python train.py --n_layer=16 --d_model=384 --n_head=3 --n_kv_head=3 --head_dim=128 --d_mlp=768 --vocab_size=8192 --activation="gelu" --norm="layernorm" --norm_place="pre" --norm_eps=1e-06 --positions="rope" --rope_base=1640.0 --rope_fraction=0.25 --qk_norm=false --attn_scale=0.0884 --bias="all" --tie_embeddings=false --parallel_block=true --init="normal" --init_std_qkv=0.0196 --init_std_o=0.0 --init_std_up=0.0196 --init_std_down=0.0 --optimizer="adamw" --lr=0.00107 --lr_mult_o=1.44 --beta1=0.95 --beta2=0.98 --lr_head=0.00377 --grad_clip=1.0 --warmup_steps=581 --schedule="wsd" --decay_fraction=0.343 --decay_shape="pow" --final_lr_fraction=0.02 --batch_tokens=65536 --seq_len=1024 --doc_mask=true --train_tokens=601900000 --steps=9185 --dataset="wikipedia_en"
MLP neurons of a small language model. Each row is named by its layer, matrix (up: input weights; down: output weights) and neuron, and shows model dimensions 112-239. Each number is 128 + 32 x the weight over its row's rms, rounded and kept within 0 to 255.
Before each neuron's rows, "raises" lists the tokens whose logits its output raises most directly, leaving later layers aside.

raises: " matches", " championship", " runner", " players", " teams"
L2.up556 [ 72 121 115 162 106 142  61 121 127  92 124  89 141  84 138 113  91 135 115 155 158  96 170  87  96 121  87 151 160 141 116 177 169 103 102 102 135 165  87 132 107 162 183 133  62 148 131 145  72 137  89 199  97  95 174 103 114 135 147 164 114 160 131 157 140 136 136 104 134 187 128 164 101 169 189  99 197 115 142 147 122 155 152 110 104 102 122 124 140 140 128  76 108 208 105 184 186 168 183 155 110  74 122 101 147 106 186 140 147 143 111 106 135 111 148 129 155  94  75  80 106 164  73 170  69 160 133 171]
L2.down556 [176 161 173 102 135 103 153 152 123 146 172 118 148 162 126 133 135 135 104  97  75 116  77 145 186 154 161  97  81  94 117  90  90 110 157 191 114  93 176 136 114 129 109 119 130 128 112 139 208 128 165  90 161 139  68 145 143 161 124 116 143 115 140 113 110 128  98 131 143  87 149 116 159  71 122 148  45 161  96  95 138  88 128 164 129 128 131 117  98 103 142 196 132  79 149  63  73 128  85  82 173 173 151 190  52 113  96 115 114 108 153 153 129 149 147 151  85 152 201 172 126  56 159  89 180 104  96 124]

raises: " was", " has", " became", " had", " is"
L11.up289 [140 165  95 118 122 114 172 156 118 155 177 162  81 125 184 131 175 170 116 184  74 142 111 174 126 110 103 110 130 113 163 132 163 152 131 119  96 104 116  55  91 108 117 131 118 112 124 118 110 111 157 101 150 128 111  68 159 126  88  95 106 116  57 140 107 106 134 114 134  97 110 111 178 184 112 108 199 153  92 146 136 107 114 102 126 106 173 148  92 156 126 114 103  69 156 207 135  85 116  37 133 168 128 130 111 119  72  75  94 113  93 132 178 164 151 134 171 211 126  83 132 158 110  81 173 119 117 100]
L11.down289 [126 101 153 145 141 123 124 110  69  61 105  75  86 109  86 131  76  96 131  56 175  94 118 107 129 162 146 131 122 155  95  98  85 168 120 136 216 137 144 142 126 125 130 172 183 132 130 105 186 139  94 138  95  95 150 155 108 148 138 170 160 135 192 110 174 140 159 178 117 165 164 134  80  93 106 136  82 122 178 143 140 140 169 170 139 145 104  75 161 111 163 118 159 179 140  97 149 143 132 224 116 125 109 160 139 101 197 139 134 121 129 103  91  68  76  95 127 106 121 211 134  99 150 168  87 139 195 128]

raises: " was", " could", " remained", " did", " would"
L13.up372 [160 106 104 127 121 109 133 165 168 192 122 125 102 156 159 125 119 145 112 191  84 125 100 124 182  92  86 189 132 144 153 128 135 119  79 133 142  83  58 121 151 130 145 107 145 130  98 165 114 143 139 117 166 126 112  55 142 185 140 111 136 130 115 107 115 119 135 116 111  91  84 147 146 164 154 111 179 105  96 169 136 106 131  93 113  82 114 110 105 134 110 100 115 112 120 138 118 105 130  98 106 148  77  75 154 150  74 107 136 116 156 132 162 145 129 128 166 137 110  85  89 120  91  88 180 149 148 166]
L13.down372 [144 121 137 125 114 156 113  90  89  44 152 128 128 123  99 133 146 118 126  75 186 117 144 128  93 165 166 112  92  94 117 134  50 133 168 111 166 152 167 116  96 128  98 139 139 104 114 127 136 165  74 136 120 133 124 195 125 180 101 152 123 169 139 156 124 119 102 126 164 202 155 135 118 134 124 152  74 163 160  63 126 140 104 127 129 139 115 110 162  91 122 147 140 169 161 116 143 155 156 137 132 127 192 142 122 131 152 127 125 127 117 124 129 111 106 116  91 129 158 179 198 133 138 173  98 136 110 112]

raises: " teams", " team", " Athletic", " Cup", " championship"
L12.up242 [ 94  96  75 166  89 160  88 132 115  89 150  90 163 136 122 144 118 176  69 146 117 110 201  84  58 121 107 129 134 132 107 164 178 153  82 108 121 155  89 160 136 141 128 115 110 133 116 124  15 112 116 156 117 129 130 111 155 144 132 156  90 153 138 156 141 159 180 137 135 174 103 139  90 172 134  85 170  96 191 177 130 151 101 114 123 128 146 142 164 168 120 106 109 175 127 209 116 146 199 162  98  69 110  58 170  84 155 165 153 156 105 112 154 118 153 126 126 122  72  79 101 144  94 109  67 140 124 163]
L12.down242 [156 155 196  76 147  99 169 126 132 170 124 153 114  85 132 158 141 104 159  93 147 164  77 156 158  97 144 138 131 126 124 114  90  97 145 138 132 125 154  84 126 108 140 101 148 121 103 137 237 127 141 118 173  96 127 136 112 115 118 110 192 117 135  75 112 100  97 110 128 135 154 126 147 108 130 190  98 183  51  96 115  85 113 151 123 144 108  97  92  77 108 151 129  84 141  51 126 112  76  79 180 191 140 205  91 157  97 114 108  86 162 127  90  99 125 142 105 147 153 194 164  95 171 140 164 109 160  99]

raises: "ge", "ges", " herself", "vo", "oir"
L7.up51 [142  67 191 140 103 117  97 117 139 222 146 151 128 125 118 161  99 139  65 166 126 125 169  84 154 121 112 115 101  48 136 153 102 118 147 123 161 131  68 165 173 101 160 105 158 118 112 140  95 153 152 149 116 119 216 112 103 190 127 105 152 105 156 116 127 140 120  73 132 136 176 108 117 110  96 154 137 103 116 114 150 115 112 102 120 145 176 125  95 127 155 108 126 104 214 148 150 145 189 151 169 107 171 136 111  61 114  85 154  51 155 106 138 165 153 198  84 126 130 111 173 148 166 162 124 135  68 107]
L7.down51 [192 117  68  82 122 166 147 110 162  86 202 124 144 116 100 142 141 106 134 114 118 109 107 159 168 108 113 149 121 151 131 118 135 170 158 119  96 158 162 103 127 128 133 144  84 118 190 128 156 180  88 147 129 161 139 138 123  63 118 103 113 116  85 166 120 148  89 119 131 132 156 144 136  70 183  72 114 102 149 132 158  92 110 116 106 147 134  72 173 155  97 112 163 202 138 171 170 104 116 134 109 110  78 145  70 107 119 150 154 115 116 139 102 143 207 119  93 120  90 113 145 132 152 132  96 150 149 152]

raises: "qu", "ature", "q", "ğ", "č"
L4.up275 [108 169 135 148 141 140  91 151 161 171 136 165  25 134 126 139  46 175  94  97 109 136 171 136 129 146 179 149  90 152 157 190  91  94 118 138 134 174  94 136 105 165 151 151 165 165 115 209 152 105 121 160  91  98 126 119 144 137 119 138 164 110 106 157 102 145 151  94  93 124 174 102 138  70  43  81 220 160  92 139 125 130 102 117 140 171  58  99 143 177 150 121 186 102 145 147 141 176  99  69  63  55  99 106 151 112  93 113  90 133 154  81 120 121  80 114 181 119 109 157 147 131  71 187 148  79 122 156]
L4.down275 [116 171 102 129  89 196 157 130 119 183  36 133 118 103 139 153 139 113  85 124 179 115 106 143 160 109  95 143 131  62  68 144 107  96 167 149 144 202  85 132 115 132 132 153 192 109 133 120 139  88  80 158 189  93 102 113 170 144  83 163 153 176  73  93 118 149 170 118 113 126 209 147 154 136 135  31 109 138  55  92 133 165 143  94 114 120  87 139 105 212 130 140 115 150 177 113 117 121 104 108  57 109 192 137 167 149  94  96  99  92  99 170  49 140 113 161 142 152 159 145 109 132 153 146 107 105 114 129]

raises: " remained", " could", " had", " was", " would"
L11.up212 [144 177 104 121 171 142 155 156 140 216 150 136 139 157 178 129 170 113 107 194  84 130 152 133 159 101 102 118 149  93 136 122 189  95 129 116 102 142 144 129 122 141 104 173 131  94 115 162 111 122 176 118 134 147 109  44 145 134 140 114 100  51  71  94 116 146 147 150 149  96  86 122 112 191 123  91 176 140  83 138 104  71 132 120 131  72 122 152 125  96 132 119 152 134  85 168 104  69 156 106 137 158 103 105  69 107  59 127  95 116 143 166 159 163 158 178 132 109 152  72 100 140  74  17 177 131  81 165]
L11.down212 [147 115 152 120  75 121 107 143 107  58 128 135 161  90  77 127  92 124 116  62 171 136 131 124 121 123 135 190 110 157 141 136  76 143 111 156 186 151 135 118 122 101 121 117 134 155 168 142 140 136  82 169 124 111 118 191 133 139 137 118 126 202 175 144 137 144 103 102  82 167 152 143 143  97 143 133  91 123 179 134  96 172 146 126 161 188 158 106  94 173 129 137 147 144 163  70 162 182 136 123 119 105 153 169 144 126 157 144 138 151 114 103  91 124  88  99 156 126 154 193 166 110 160 193  74 129 212  85]

raises: "head", "ber", "y", "rs", "day"
L10.up534 [153 168 176 109 136  90 188 128 181 125  86 160 156  94 149 119  79 159 102 164 143 172 125 155 143 118 151 124 137 122  98 146  82 104  91 145 119 119 186  98 125  86 170 147  72 139 151 184 178 139 184 143 147  80 137 140 132 109  99 134  95 121 149 131 100 110 103 123 109 139 181 175 102 163 130 145 163 159 127  56 127 121 205 150 101  99 201 132 111 104 161 145  83 138 151 192 136 112 126  91 141 157 133 135 168  99 131 102 112  78 112  94 124 125 151 130 198 141  98 110 125 138 119 157 104 156 100 157]
L10.down534 [126  95 114 118 170 120 118 125 143  80 187 113 168 178 179 107 158  86 120 177 119 125 160 161 149 161 155 147 166 128 151 124 134 148  92 126 123 188  28 180 119  75 123 144 113 117 103 172 162 124 104 146 128 115 127 108 133 158  82 159 123 115 106  42 109 165 108  74 157 116 162 137 134 105 123 155 109 171 157  75 123 104 133 132 167 131 125 152  84 140 135  99 101 157 147 149 126 120  79  89 185 116  57 121 136 131 155  79 208 113 153 158 134 125 134 195 157 171 116 123 138 173  53 154  88 157  89 108]

raises: " were", " was", " received", " became", " remained"
L12.up687 [ 85 159 119 106  84 134 142  98  99 158 120 151  86 122 124  97  95 173 126 116  93 127 118  73 110 164 143 130 131 110  74 168 100 123 113 137  87 184 132  95 150 127 144 174  89 103  72 129 163 140 112 156 161 108 139 113 126 131  88 125 195 171  84 171 163 106 123 131  93  97 197 103  90 124 114 133 115  88 128 135 139 179 156  83 118 112 126  74 121 115 130  81  93 165 107 130 116  79  93 122 127  63  98  88 138 179 187 151 142 101 121 120 100 169  67 161 148  87 165 115 148  63 140 164 239 134 101 120]
L12.down687 [159 144 206 140 105 107 156 116  71 102  94  79 143 141  95  99 163 153 181  89 135 109 131 152  67 165 149 103 133 122 146 101 100 127 149 106 125 158 134  80 144 183  95 139  86 118 115 160 107 130 101 117  73 157 132 193  68 151 121 137 155  81 166  87 143 150 131 159 110 157 198 103 114 166 159 136  61 119 164 100 178 107 101 122 169 179  87 166 112 125 120 105 158 178 171 102 163 141 137 161 107 102 130 179  42 152 108 176 147 127 110  96 127 107 127 131  38  61 142 166 109 197 134 140 105 213 137 152]

raises: " 400", " 40", " 100", " 45", " 43"
L13.up647 [120 144 118 118 110  89 101 124 199 107 176 116  89 110 152 122 154 144 100 108 104 111 129 157 118  93 153 183  98  94 138 188 158 102 126 170 139  92 174 169 113 111  87 114 113  80 145 208 155 150 138 134 118  99 144  95 179 162  77  79 172 163 126 103 123 156 106 115 138 136 154 152  74 184  75 142 228 145 142  90 143 106 126 142 141 108 106  83  87 180 155  87  69 122  81 115  87 117  81 161  97 138 101  89 168 115 144 148  65  64 153  99 167 113 136 115 145 102 101  66  88 211  78 132  82 145 105 142]
L13.down647 [181 125  81 154 138 112 115 161 182 161 130 126  59  81 118 124 167 117 155 142 133 124 150 161 143 127 123 133 159 185 188  69 177 131  98 140 197 183  92 202 144 119  43 118  72 144  90 148 112 185 123  94 194  78 154 102 156  94  84 101 159 163 134 153 131 231 127 169  94 122 140 121 155 102  34 150 176 116 138  92 140 124 109 138 150 116 163  82 139 134 146  30 109 131 124 109  88 134 130 152 112 103 123  88  92 139 176 158 116 116 142 152  70 138 130 109 141 128 125 127 112 166 120 124 114  72 204 133]

raises: " January", " June", " July", " April", " May"
L12.up227 [135 197 157 195 136 142 141  99 101 162 197 121 121  59 107 113  97 131  57  96 140  72 139  77 108  82 155 132 143 148  66 102 123 119 150 118 135 104 155  85 124  74 169 115  93  79  98 153  82 178 140 187 137 134 134 182 142 179 110  81 173 199 117 168 140 119 105  62 152  88 172 139 128 107 113 120 122 134 173  77 124 143 102 126  82 157 125 123  95 207 163 106 119 135 115 143 105 107 113  62 135 165 176 130 117 117 181  84  83 127 106 115 126 122 117 116 129 160  74  93 148 122 153 180 149 112  88 107]
L12.down227 [165  69 112 157 115 134 120 161 133 139 154 108 127 116 146 156  94 141 112 132  99 113 113 151 119 113 149 117 132 141 187 136 115 148 139 114 133  85 105 161 118  79 121  94  10 134  98 154 121 155 129 129 135 138 153 133 126 148  91 131 156 200 132 132 185 145 124 130 141 142 113 120 169 168  95 169 157 117 158  91 123  84 123 159 130 122 147  90 122 153 165  63 127 120 112  92 161 110 101  94 119 104 150 118 128 156 203 111 135 126 148 154 129 116 157 123 118 124  98 118 124 147 103 152 127 119 110 109]

raises: "ds", "d", "day", "rs", "ents"
L2.up529 [121 146 163 104 113 189 112  72 147 156 116 143 147 167 117 165 155 162 138 155 163 139 112 115 142 146 116 128 101 147  95 130 129 141 124 150 117  83 169 160 185  42 188 129 109 119 129 145 134 166 178 171 153 113 165 222 113 139  71 132 120  79 119 109  95  88  85 185 108  65 172 125 130 149  56  79  88 140  73  56 160 123 164 115  91 115  69 110  81 126 156 114 134 135 130 135 149 125 150 128 125 148  77  79  86 157 115  92 120 105 111 136 103 140 124 120 129 122 110 146 150 161 155  93 120 164 136 155]
L2.down529 [139  94 144 120 141 124 102 105 100 132 116 156 170 178 144 150 139  88 155 137 149 111 111 154 130 128 133  88 134 116 130  94  88 120 123 135  98 115 178 167 182 102 124 155 158  90 163 112 158  87  87 120 149 140 120 157 169  79 142 123 167 101 178 126 144 100  69 146  86  52 199 165 119 135  78 151  84 129 138  74 134 117 112 103 134 108 112 118 120 108 141 152 171  79 156 133 111 126 115 121  59 143  51  86 103 123 174  66 141 159 126 154  90 155 103 105  89 146  86 124 112  93 135 141 184 112 108  93]